From a checkpoint of a small transformer trained on Wikipedia.
Size: 15 layers, width 160, 2 heads of 64 (1 for keys and values), MLP 448 SwiGLU, 4.73M parameters.
Architecture: RMSNorm before each block, rotary positions, biases on query, key and value, untied embeddings.
MLP neurons of a small language model. Each row is named by its layer, matrix (down: output weights) and neuron, and shows model dimensions 48-143. Each number is 50 + 10 x the weight over its row's rms, rounded and kept within 0 to 99. A neuron's up and down rows have the sign that makes its largest values positive.
Before each neuron's rows, "fires before" lists the tokens most often just after its 100 highest values on Wikipedia text that the model never trained on.

fires before: "0", "9", "2", "6", "7"
L7.down25:74 60 64 59 63 45 63 37 34 33 42 63 59 32 67 40 38 51 42 34 42 62 40 25 42 59 54 48 57 47 41 49 64 43 43 48 60 47 39 47 58 31 44 39 47 56 43 58 60 51 48 60 49 64 41 33 59 45 53 45 46 63 62 49 33 37 60 55 69 33 53 56 47 64 49 41 53 41 66 42 51 31 32 49 48 46 37 46 47 74 41 42 47 53 53 51

fires before: "1", "0", "8", "2", "9"
L8.down129:46 47 60 53 38 50 47 56 51 54 61 41 54 60 45 31 51 55 43 42 54 52 56 60 66 47 52 87 36 41 53 50 55 55 54 72 58 35 51 46 46 34 27 51 54 48 49 63 52 47 29 48 53 50 44 56 59 34 53 46 50 55 66 34 36 56 60 56 65 22 56 63 53 48 44 49 55 67 53 40 55 56 59 46 37 41 53 27 41 49 47 46 50 46 38 53

fires before: "0", "1", "2", "od"
L12.down36:44 44 64 37 50 42 57 34 44 36 66 61 51 48 57 51 45 58 49 43 62 62 31 40 44 49 51 55 55 37 51 41 31 50 62 40 50 50 39 20 71 56 43 65 65 65 59 58 55 54 56 45 72 58 59 40 47 50 54 51 58 43 54 68 50 46 44 36 48 55 50 40 58 32 51 32 43 50 54 53 43 56 53 70 22 53 60 45 63 53 53 49 63 57 50 53

fires before: "ived", "ase", "ased", "iv", "ess", "ion"
L12.down82:48 57 72 46 49 53 37 50 50 62 39 54 40 41 35 34 64 31 58 47 52 47 45 41 40 49 44 32 59 57 48 50 42 32 42 37 42 66 54 45 44 40 46 63 38 63 56 58 48 47 35 54 54 52 54 45 63 34 62 55 57 52 48 48 57 42 26 37 36 25 46 42 57 46 44 51 71 47 58 47 46 58 40 40 55 51 45 43 43 47 51 45 44 38 50 62

fires before: "um", "1", "2", "ak", "use"
L9.down136:40 53 29 40 45 56 36 48 42 34 56 57 51 52 54 58 64 50 49 44 50 47 65 49 35 53 56 50 34 59 43 46 51 54 52 75 61 65 39 72 52 69 52 54 42 33 51 50 56 53 50 69 47 57 50 45 54 53 45 66 35 41 58 60 53 47 47 46 43 48 59 59 61 59 56 51 57 54 49 47 51 62 56 63 69 56 63 39 44 33 61 51 36 47 62 36

fires before: ",", "1", "2", "9", "3"
L11.down369:56 70 43 61 62 46 38 51 68 49 32 50 60 53 40 47 51 61 65 46 66 45 59 45 39 82 39 50 59 45 59 51 64 54 56 40 51 42 67 61 54 48 35 60 39 57 54 45 32 39 40 52 59 59 59 62 58 52 49 38 59 53 57 39 50 50 54 54 52 44 60 53 45 41 61 57 38 49 70 48 51 44 47 47 64 38 46 43 63 51 69 44 51 43 59 36

fires before: "9"
L9.down72:56 54 72 38 47 67 39 60 51 47 56 56 58 34 66 48 56 47 58 55 46 43 70 47 50 42 62 56 37 50 50 45 52 35 31 44 51 35 71 53 52 52 43 55 51 54 51 56 45 49 49 63 67 45 44 45 43 61 34 47 45 20 58 45 71 50 67 55 63 35 31 54 50 39 56 42 37 55 52 49 63 57 54 37 57 72 62 70 52 52 44 52 40 43 51 56

fires before: "1", "2", "3", "and", " of", "9"
L10.down227:23 43 45 55 53 64 45 55 53 45 52 66 59 53 55 38 53 74 60 48 46 38 60 49 42 37 49 49 52 48 52 43 30 51 46 40 47 47 50 21 47 52 61 62 49 45 46 46 55 46 39 45 38 47 52 54 59 44 60 56 51 52 30 36 43 65 56 62 47 47 52 61 31 53 40 61 75 67 47 45 48 50 57 44 47 32 43 41 53 60 29 57 75 63 55 46

fires before: "0", "2", "1", "3", "4", "5"
L12.down297:46 57 59 45 61 64 46 48 46 41 49 42 57 57 45 57 51 47 55 35 51 42 55 58 44 63 59 64 56 59 48 55 45 51 69 30 53 55 60 59 48 50 51 68 40 59 61 45 37 47 50 37 42 49 53 54 57 49 40 49 45 51 35 53 52 56 31 50 51 29 45 74 39 55 46 57 32 60 57 46 58 64 41 58 76 50 40 26 48 50 43 46 40 27 44 53

fires before: "9"
L10.down217:51 52 65 43 38 60 42 49 50 33 48 42 49 38 62 53 61 49 50 57 42 56 59 45 48 46 67 53 51 52 29 35 45 48 56 30 51 48 49 46 34 57 36 43 38 51 40 53 54 55 51 55 67 49 64 28 41 59 65 45 47 29 48 69 50 42 54 51 71 47 48 41 54 47 35 47 55 49 57 63 45 27 46 20 53 58 48 63 24 70 48 50 45 36 53 62

fires before: "9", "1", "6", "0", "2", "4"
L12.down398:48 53 36 47 47 49 61 44 38 44 41 41 65 55 44 67 41 53 30 40 53 52 53 43 49 49 42 56 53 51 47 38 59 49 52 50 49 56 50 49 58 53 58 33 47 49 54 66 48 56 44 45 37 43 27 42 25 58 31 60 60 50 51 37 56 52 39 51 52 39 50 67 54 35 58 61 69 54 46 54 40 70 36 52 48 48 44 59 51 66 61 47 28 48 54 61

fires before: "|", "\n"
L11.down51:40 62 46 49 46 58 55 49 55 51 37 52 49 45 67 47 36 39 61 53 56 58 55 52 48 58 44 55 48 52 52 64 76 53 68 39 40 50 45 48 39 47 51 71 61 57 36 46 42 34 63 60 45 53 39 45 53 63 60 43 42 50 45 61 63 51 55 41 48 63 55 66 54 56 32 35 58 50 66 50 52 62 34 62 64 44 62 47 31 44 48 48 53 51 51 48

fires before: "0", "9", "ot"
L10.down128:57 35 50 51 34 36 56 67 49 61 38 47 49 53 45 68 35 43 47 22 71 52 50 40 49 30 33 61 59 54 58 43 41 43 35 56 46 33 52 59 54 64 56 46 66 34 62 70 42 44 59 45 65 41 55 43 29 56 48 60 58 60 58 51 52 61 56 70 68 47 37 61 43 58 62 43 52 63 50 43 44 44 49 49 68 48 59 66 40 56 61 47 48 41 52 47

fires before: " ", "2", "1", "\n", "u", " d"
L7.down144:53 54 40 41 49 71 38 60 50 46 37 52 37 63 58 58 46 60 58 52 58 32 65 60 38 55 44 59 54 46 57 47 50 62 52 44 60 50 33 45 45 60 62 58 48 41 53 34 55 46 48 55 46 53 32 35 37 47 59 52 62 55 67 73 48 73 59 41 38 39 51 42 49 61 39 56 52 53 60 40 65 61 46 57 39 56 56 53 46 46 42 58 37 29 65 61

fires before: "1", "2", "if", "[", "“", "3"
L10.down402:41 55 60 37 53 44 48 53 65 66 44 46 27 39 42 28 45 59 51 42 50 43 55 43 48 66 48 51 52 68 57 48 50 51 48 58 60 53 49 42 67 46 64 45 53 63 46 54 22 44 60 54 61 52 58 59 59 30 57 62 61 62 47 59 52 59 43 58 50 48 66 51 51 49 40 53 52 49 50 51 60 58 52 46 56 52 85 48 37 42 45 50 65 47 65 65

fires before: "1", "2", "4", "3", "9"
L10.down122:31 48 49 50 60 57 53 65 40 56 51 42 56 51 55 36 60 51 46 46 47 64 54 56 54 53 61 41 44 56 47 62 39 50 55 61 53 48 50 39 43 50 69 39 70 49 61 40 45 73 39 58 49 50 49 56 59 46 46 61 81 60 44 42 28 52 46 39 53 45 53 59 42 63 47 52 47 59 38 69 50 58 59 23 53 41 53 24 35 58 54 66 63 48 59 52

fires before: "1", "0", "2"
L11.down421:45 42 49 52 50 48 57 72 57 46 55 50 44 47 68 47 55 55 53 51 60 50 37 57 50 52 67 41 61 39 58 42 36 55 45 57 60 59 40 46 49 56 49 68 34 40 55 77 50 50 64 38 49 53 42 55 46 65 58 61 54 54 54 50 50 44 52 55 65 33 64 66 55 44 66 47 57 41 41 39 46 68 47 47 59 61 52 34 39 50 48 60 40 32 51 49

fires before: "|", "\n", "W", "E"
L9.down183:56 38 50 39 40 61 53 59 47 54 61 48 56 40 64 37 48 53 39 36 31 44 56 51 52 58 41 63 41 50 55 70 58 50 53 39 51 33 55 39 55 48 35 81 52 56 48 49 56 44 61 53 53 27 41 46 58 67 43 41 35 44 49 36 46 43 19 43 46 47 65 44 44 30 47 55 50 66 45 35 51 62 54 40 61 56 63 40 42 49 39 37 43 54 52 45

fires before: "|", "\n"
L9.down286:37 51 58 52 50 42 43 67 53 27 41 44 43 59 51 52 52 36 31 47 53 52 78 37 52 55 44 52 47 59 54 50 62 72 64 21 39 48 48 49 27 31 53 59 42 53 37 55 64 56 59 41 66 50 22 44 51 39 34 59 40 38 44 51 47 67 55 53 53 52 48 55 43 52 44 32 51 51 49 39 68 40 49 35 57 61 59 41 50 63 55 43 58 41 57 53

fires before: "5", "4", "6", "al", "7", " also"
L11.down48:33 57 59 59 62 48 64 62 61 56 35 70 37 59 54 50 44 43 56 46 60 62 38 52 59 55 36 57 57 48 51 52 40 54 46 57 61 49 61 40 48 60 43 64 53 61 37 58 34 46 51 45 40 49 54 76 47 51 55 49 59 39 48 53 64 47 61 48 46 48 36 65 55 56 45 52 47 44 52 53 42 34 46 69 40 52 39 38 58 64 36 40 38 40 58 43

fires before: "\n", "|"
L11.down47:57 50 57 56 53 60 51 41 67 59 57 67 37 60 50 37 51 45 56 50 43 52 49 73 48 70 44 43 68 54 36 42 73 59 69 27 46 61 59 47 37 63 55 61 44 51 43 48 62 58 66 55 53 51 60 43 47 61 62 41 44 36 48 64 53 56 64 48 37 58 39 43 47 40 43 46 42 45 50 50 50 38 36 40 55 24 53 57 64 54 49 39 44 44 58 41

fires before: "==", "===", "The", "In", "H"
L7.down442:57 60 41 74 49 25 37 32 49 50 59 46 50 63 47 49 51 48 45 55 68 59 76 54 45 59 39 45 60 46 48 27 64 60 58 50 47 41 54 43 49 56 50 59 63 36 35 43 52 62 45 59 61 54 54 56 40 45 41 63 61 49 26 53 45 53 61 43 59 59 40 52 42 47 49 50 61 37 56 39 51 37 45 39 53 49 49 62 53 72 34 50 67 34 46 40

fires before: "4", "5", "3", "els"
L8.down341:51 39 44 56 48 56 51 43 62 53 54 73 38 73 37 52 52 52 41 62 52 60 44 68 45 49 60 46 49 70 53 31 39 50 58 68 51 60 60 60 45 51 52 66 43 56 36 75 47 61 50 68 32 38 58 52 29 53 49 52 62 45 53 43 59 50 58 22 32 51 31 51 67 56 47 55 43 31 48 59 59 42 29 60 61 64 51 55 59 42 65 54 49 38 51 49

fires before: " the", " in", " a", " by", " on", " to"
L6.down370:52 59 51 46 42 36 34 41 50 37 53 62 44 46 22 53 57 75 61 65 45 37 55 40 59 50 56 47 39 36 49 63 41 48 56 51 54 41 52 61 56 56 36 42 29 55 67 47 65 46 45 62 61 41 44 62 55 64 47 52 49 62 55 39 37 50 57 52 63 63 46 52 53 41 68 36 62 45 50 53 43 43 53 32 45 53 39 58 40 48 49 53 52 41 54 41

fires before: "0"
L10.down173:55 49 52 39 53 38 59 36 49 46 37 50 43 47 45 64 38 41 30 50 63 28 27 54 49 45 45 38 52 46 62 51 54 40 58 68 42 56 32 46 67 69 48 59 57 55 47 53 44 37 62 63 47 65 51 43 48 45 46 44 73 68 50 57 50 45 47 57 62 41 45 79 51 47 50 43 62 38 56 40 42 44 46 62 52 42 42 39 61 49 57 58 40 47 58 51

fires before: "==", "The", "In", "===", "H", "A"
L6.down128:37 52 43 50 52 55 52 36 59 58 33 66 41 43 40 47 57 47 42 59 29 54 61 62 48 39 48 37 59 32 55 37 43 47 61 35 45 45 48 47 41 54 62 49 56 38 45 48 48 48 44 57 56 55 77 47 60 40 45 55 66 50 39 50 42 65 48 62 55 49 45 45 60 54 55 51 48 29 57 27 38 48 24 51 49 71 50 38 55 65 50 51 67 31 29 53

fires before: "0", "7", "9", "8", "4", "1"
L8.down123:44 47 45 61 49 56 51 51 27 35 54 49 33 37 44 41 45 42 38 37 38 50 62 60 43 41 34 35 55 47 51 60 63 47 42 53 78 39 42 44 56 41 63 62 50 58 68 44 41 36 37 55 51 47 45 59 42 41 61 52 48 48 47 59 38 38 70 56 55 57 41 57 41 54 42 69 47 63 52 59 57 49 58 51 45 39 58 36 50 44 54 55 50 37 38 69

fires before: "0", "1", "2"
L11.down444:52 63 47 49 52 43 44 36 49 46 30 63 44 45 38 63 26 45 62 31 51 51 55 58 61 63 57 60 52 68 37 64 58 42 57 67 38 70 38 49 44 59 41 66 46 38 52 47 45 45 29 66 44 47 41 43 59 59 61 65 51 38 52 45 39 42 51 60 72 27 54 46 54 45 65 31 57 63 48 42 42 44 52 40 45 53 62 51 54 55 37 57 55 48 45 29